Part of a small language model's weights: 7.42M parameters, tied embeddings.
MLP neurons of a small language model. Each row is named by its layer, matrix (gate and up: input weights) and neuron, and shows model dimensions 0-127. Each number is 500 + 40 x the weight over its row's rms, rounded and kept within 0 to 999. Numbers have three digits each. A neuron's up and down rows have the sign that makes its largest values positive.
After each neuron's rows, "fires in" lists the words (lower case) most often at its 100 highest values on Wikipedia text that the model never trained on; "fires on" lists the tokens most often at its 100 highest values on Wikipedia text that the model never trained on. A number after a token or word is its count.

L8.gate598:410485483476463568468477545482466548485483556567510475539473517507434492411530471477473449481473572504435498529498492561562470433474533478473530489406480511559451533501515490500533527484502518480502484477542456485427454499452501564537468450512433519486491483465493519483541490562476420532408478425411485448513514515540471465479577479518509487556469499436452503502496558569538387489495
L8.up598:538520503582479446450468502510495507489520529524485470570497456530432499502435535483496481483448388554502466404459525421581525567443488472400498534492510478480471497452496513490457447516580603505436586508505499484462542495452546462468531510499479510447433443496450523484420542542501472532537473500498504510459520497520557465482488536456504498491474538440492444466511458502556482475475
fires in: "an" 79, "s" 7
fires on: " an" 43, " as an" 12, " in an" 7, "'s" 7, ", an" 6

L8.gate592:530425488486474465537507496512467470507440481541572498472475509549558535573562475533568454397509576494600584510512576487477509488478501510537434500600419510524510496520503518439470473448449468417508493544432443528493470466514514457478509514526498521507488563519460423471530571482523484455552519449485584486480485441445507471510534454529499443520468488549485550481490497455558480515449
L8.up592:500499531528520480445524524467500528452415463498533493509466501532552496485511526489539435429478559516509524507492543480501482541472550502421497465557527516441554504427476504457461557515523430542505465459524483530499515522428539483500560545492467525457512465516481495481536499490521504487533451471500576498522531424453570458455465455505489482520504471533480454441478549532459500493489
fires in: "and" 96
fires on: " and" 96

L2.gate571:494485429419480524466521509504487527432566509438531468483477472465549530473463538515454495480516500512487439483434464533400513547519488416477467519552482514506525541520421490502482492486569467553519521487492512551479496478519545499496523498542533406511506494491541529539448545483469476540485451455523479488548522458508504551468499507423505477469478441436483574521517496484524474479526
L2.up571:490566538484460463471478455497504463516533547448514456412515540524491492519454592433540558482511473463479500446460487454505487556498519444474491458500485518568508585461512610468461485481484535507465492464466507459487536482523551562573507487513544412510502525444505608535497491419486471568490471451541502525553496491493506591518462528475585473558485476420555527523463450478503444515487
fires in: "there" 53, "this" 34, "it" 5
fires on: " there" 30, " This" 27, " There" 16, " this" 7, "There" 6, "It" 6

L3.gate615:517422458540560578540432446501487493463477508576496455454508529554540425492523444443519509443464563503489552493466547486553524495459508496553493489507516491521527451487567449479505427377461455500496424551483551486489520472516518531587482532521514479486531518473498506572495494477452471446461516447431481402457511500455434449477507412505499535494414476502438495565474478549519475492468
L3.up615:489538518516489531514523487453495485479491608513571480454470524509538522460614465467513518487494550504545488510499504459496496462475570423469473537521536549503490569457451530428464446457475514508446511557509493429505456520512467524524523532561513569518549540529535513455474486496458563553511521510446516487403474547453517551504487440482503515561528475439427491470462517532473548473493
fires in: "of" 45, "called" 5
fires on: " of" 44, " of T" 5, " of C" 5, " called" 5, "ut" 5, "pt" 4

L3.gate101:465539545498422581586485535562499527423495502424483548481477592498508495480533528497490462475544516482432461490491469516505449488518537494479502446468386438490461409462491540555538552506498565530544492533535418529456493489532532460492437549494537481572483461417493436467530496516477483479512476473489422527461437499440506490462498406475507491549551485454571494494586556471461492446476
L3.up101:521544495482527429458540494525484430510514462499476539578463483475443479465494538451454494515494466414461535502568514579447509547559466509510497542456579526557519456459558468530484525479551510504454570544466512492556504468487466409552534467475520580508440496499458518494500473558548504525491407473545484434520457454527531506434539513539484495533454591478451505518541533499460531516467
fires in: "up" 39, "over" 13, "down" 8, "upper" 5
fires on: " up" 48, " over" 14, " down" 12, "-up" 10, " Up" 6, " pre" 5

L5.gate304:455424538484518499487490502439464495559509467508506525539466492483542514478473488475559535428464487480563500462564442514538515443411484441575483476507557501562430580534526440524460562502533519511440399459526487531493530512502556599538462520469471505502536445537428384484452545466473492486464464573477522465470529472470465518475478506496501446543512417484631472499513509539560533529453
L5.up304:557514524503470487515514499574432434515492545486447490467470425488429483555458526450548526506480496487467509534450523536479566445464450505476551461481504540534475465517458521546478442469487530479517506483510502517513534440577537525518539505438525569496435563511502528488543455420498529403530574496518526413541518514466566469527539517466485478517508456489495480436521601544513466511553
fires in: "which" 54
fires on: ", which" 35, " which" 19, "on" 8, " Mc" 8, "or" 6, " Car" 6

L5.gate237:487518483482465456486442508449518479543465576508479544454523451456542495538488450475499488495598486451515415537528486504492518530472524470613527467512507488509499476426589422500536533448483427532467410409480450463483590487493500558492524550519496527511492543479510511476474519500496533495505533465494462450565519570473454522425567520481449465524467506533505489463533478577546433476486
L5.up237:537534583534576495497481533464489487471437525569538442507527543478485518496569463492533488502535545500519497480493480461456554477378507523444491554522483500606538484491493538451477471527505513510479393514433469482484513579514454485528561423462524475537518495558500498490514476496494547494560521469466530468525492577434455471536567450462514507476524457564477564432450487585487558444553
fires in: "that" 56, "which" 44
fires on: " that" 51, ", which" 44, "s that" 5

L9.gate617:386553444498457481449519586531517495504503498505475500496539486518470550489515492457494508540499495538509532483558448554457528512487410453546509502480454495509498513450458552499512556511487443487447477494532437496581481551487418501473479601514475511470485440586516431440548469502467488467538544503497496547501486518466567489567473540462480532462508580531564475447469536493575445512476
L9.up617:465524510496494451533477505521546509424502563507477442504401452460503498524487469481460484564555472525453556547552539480491509512441523510491519476472550524484527518499479458452526476497512469488490519433534516557547512471568498497459485556519516612549442489425461491553536453482550482479527455512495522474527512503466559526483510532552485505354473515473473469467463495522498500518460
fires in: "no" 30, "one" 21, "any" 6, "hun" 5, "each" 5, "ho" 4
fires on: " no" 31, " one" 13, "U" 9, " any" 6, " One" 5, " each" 5

L2.gate462:500517482453450546441522488492550462500484530466490438454554647498519534495533417457506555580395484478521535466408467483470502562469507466549547509539577418514479424498500534517509551521458554449468450466498533479434501506560511452491518573561496534465490527455515499492493498557480447480532523490492556570517491531508484480485547543426518458513503472469403591448501458534533516513468
L2.up462:472626462451455499422524549512523449508470490456538467445531534435507552446465466510540514520452415475540551537406492565505507466468520494474484532542511493509484412543500514475584534496488589496564465465495531518543469536513491395534506582516478423499507499504459451551451455579495487515420577524562549530486501492491493489525489524447483522508474453461503518428528504493536536465444
fires in: "the" 59, "this" 26, "same" 8, "that" 7
fires on: " the" 18, " this" 17, " In the" 16, "In the" 7, " That" 7, " At the" 5

L5.gate399:481499494516502537522464524514486478551549580556520526503554473517591529542441463464487477519475500544583481531463507494525491506521521466547432499484459510570484519443467476575432508421479556502471418467473506515484581408432519506470494568527492476498529481481526527529499537485494549445512489562506485478544582524458501463579508542492471499498440484539568553445537506414485484475516
L5.up399:539528510469478434487434491469476482540466476481489557412490441554535505508468484404445532526581466516520518452532499502462434497507442479526553571547543475482508500535409526491423560511529440514469500474471489508549484531437479506548514482550496502530513580551527413500460524482504437519479522604486557508539511486503454514457543529520517515480553466510540515529519464548447444431515
fires in: "which" 40, "who" 15, "that" 5
fires on: "all" 24, " which" 23, ", which" 17, " who" 13, " that" 5

L3.gate184:551538485562468455501486505520514450588501448554480553545492440517503536490558553458558468499469544445523466539548509529454449573512533463539479568523474509455545508492450500494530529419522547502461471547490481520571461514584457465490462553540486488496505463485531503468474390588496514531447408510404492500504529485519452539477474452554580471506461485526481440514493515463428509506422
L3.up184:544406478548414490468558538535472510507468450480442521580487567557367505494446432511519499519461467449469543522509560462574462552499407479406491460494442462524499508507475524536538500494522504548460518540507506558506479488457517449476533519481449521402503504496455467538547493534405570522525529516475544548542498532501499530560477537527560525494507525574515446481484455517509487549480
fires in: "to" 21, "the" 18, "against" 15, "after" 9, "without" 9, "by" 8
fires on: " against" 15, " due to" 11, " due to the" 9, " without" 9, " by" 8, " after" 8

L3.gate577:524468552507437586454430426506445510516491472503524539535513460460468561589417472539545481491541531536519530534519555580502511509470458466567445517534439573514611545463497536426459466530540542527450474490483494499573514589559442570453543478589540523440550448477485497509518473505396495550515489533484492533480508479501452521490529512487519490534506438471515532474496447534523476565549
L3.up577:527465411548507456456506563492514521460432526466516499551493506494481532505427510480516496466524515493433534461563466504510521489501493479490508594542418476509459540527477560461549494447492449478469498508453555508566520484525553464535508484414470616494525446393509530498508485455494561444475481468460387498558549452485459532492488486556504519540454507522521501564539454505554469556517
fires in: "from" 26, "the" 17, "by" 10, "since" 5
fires on: " from" 25, " by the" 13, " by" 8, "aces" 5

L8.gate498:475520425429453466518501530543521551508519607505528539467534458493558524504496489488508500507495461498521526522508457473477417524445539494508516472464481536560577516481471474554501508539423541454531506533417469563563504421451510563501467595489508596502556519506475565532483557441446468502556486537491503529524502429510515433566562455426431416483510501514487482542509522469557503536545
L8.up498:462516470459482425469553520571573520462519544502476484497488511467461483512461510509493545528518382496424541446429425422558479422491522460536453495505511537559528479465530494474524486534520546534498491523496489594486509530493524495504470503481499497462501458400430565541477512542494510577500454468502497489421510470483495563512507476512504468486536513526496458473449443525491539489462
fires in: "some" 28, "each" 23, "any" 14
fires on: " some" 25, " each" 20, " any" 15, " every" 8, "one" 7, "any" 7

L5.gate609:492441469487498496498473547437475442503491566453508538497500522426516606485526545487526542495517480485448564464496485465485585420412501486463546536535512445585540499578491452525443542502490518558541437453475492495577480549536526479510553522500492506576521501498490516417537533475503534521479550444500499442468431442489539548519506452545425488589507441461522566510536507604534528514513
L5.up609:500535582527549473465455499596504472461465440427545436534487486454466517474523488490469481522456471482479493497360609475522453489515547441462475496530527503543500482508538502510461476484502570487460473486516510522607500532490524541555467524482456443505546558493472516534479472440478432448534506472543504533488538501564463459560575447535545459544539468472450480584527484567499550431452
fires in: "this" 86, "that" 8
fires on: " This" 37, " this" 35, "This" 5, " that" 5, " in this" 4

L2.gate293:469480491474477424523494459531534468544511465492473465478441509572466540453547567373472419491501508587495509525511492573520466488431485460491488526456413499536506476453481461468377536545441444469535530486517480529480517521487531440469478520480551489464536447462474515509529484513606538564471438491552552498510427577550485466513494483511456491539455489492452466478493596547544484505542
L2.up293:539485528529438521541565514479499504489487480439565443485541508512471514470497549493518467444503460523524499543442466444525506481498611455523544413455445451533524543447528483512536505518618484527528534489550532455499520546529497496472465457523585539513540478484457482479545478470512446477468496450553505488508515475515543442521441615491488539509437514499516463489532538494520492507409
fires in: "first" 50, "second" 15, "general" 6
fires on: " first" 20, " the first" 13, " second" 12, " general" 9

L2.gate219:511507517461572537515521532500461505521496515510534506514472571520504509462490523553530555461422545539489542446525500537540513482484543494559479574475483491498491469505529431480426529484526588411472505480486484413499477446463517469501390501573570522486584469576516441443458554503535478535537460515453564434520542433479492472516553498543491558496481515463438533499473452557480483487547
L2.up219:514472470505504445516557468482479485502464472469466512492502612456469452458509460514520461549452551461542526487534488457500519480486506548517448478531395523454544512497432505416531529512483420447446465513511463461551565459441525513492502528502447527565523529531485446480511508474508560389501508495510433457505524469499517555529577542535470474473559525496536427444502490512478531535527
fires in: "and" 98
fires on: " and" 44, ", and" 42, "s and" 7

L3.gate354:411492495517506483515517444484469507509526608470486491515518489475549480543522512533521532522511498501480519557468442524476472454500460460508481558477499480539520440556526566585519539442468450552421580448551549539458537537500467480475524564448511523492467515438493512533421498484462496484472461542464453521472484472453512450551438483475522446489505563475506460475407550491522460514539
L3.up354:494578422520446470492480534501510552480526535564455533493400498491517506479504485409464519438460489493540567493483387438504505473508569552548549481460499574509494583521560503489530498496515495477469539525510466531489459483548471565491489488494546544549511518538495526579503501430484515526513492514442523510543472423581423519484593528497572401553481501506537462526452470482499536520508
fires in: "no" 29, "each" 24, "any" 15, "a" 13, "every" 7
fires on: " no" 29, " each" 24, " any" 18, " every" 11, " a" 7, " for a" 4

L5.gate276:478523546510541533524462430462461580545458531494537492464459564521490502491413549458584512507580473537498471539476491519517503531517495484558497515516410460575481512574526480521495520428486476496434436469493514422473581446489548531524482468512492520536487531485453412473465525435495530441495554500413521491517500516462548479498578456532459475488507605476448500493438458515502461538488
L5.up276:439486578484496540500479480533497479508564474436491473460539512484531503561411543513590499545457460486463486498465440531510570512481476450479522527550429478532503562453524498486489507467460503483478478496502476549501550526444510521453547474442420433504532481582504527441460488503402500537427557483578503495511579497515531494506483483450477534447458499476479513505522470539529475543467
fires in: "which" 35, "that" 24, "they" 13, "who" 10
fires on: " which" 26, " that" 19, " who" 9, ", which" 8, " they" 8, "s that" 5

L3.gate352:493498491497494499456585496486528525470445520529477540515439483510483497477482586521471465460454483502545439512472444461482473537501524513495506446470389477541564533450561528509505541476481517571469514542487445550519430542419501501548494600523504452512542485418523514443446434524492551526519487503501549525441512443504529575487499517436535585540494467480510503535401521497508423476460
L3.up352:509512499486479515453509474459493555502450474530494524536527502508466534389481561453491488530468471556466502448484509518419511495476424511527467594483518546511541518447520595506513508496464517504472557494578455520436447529440553447488579527563571463483535506435491540493510497549559474550523395465496489443435468531557498546477460473524546473497504476492562497510525557521526479525413
fires in: "an" 91
fires on: " an" 42, " as an" 10, " is an" 9, " in an" 8, " with an" 7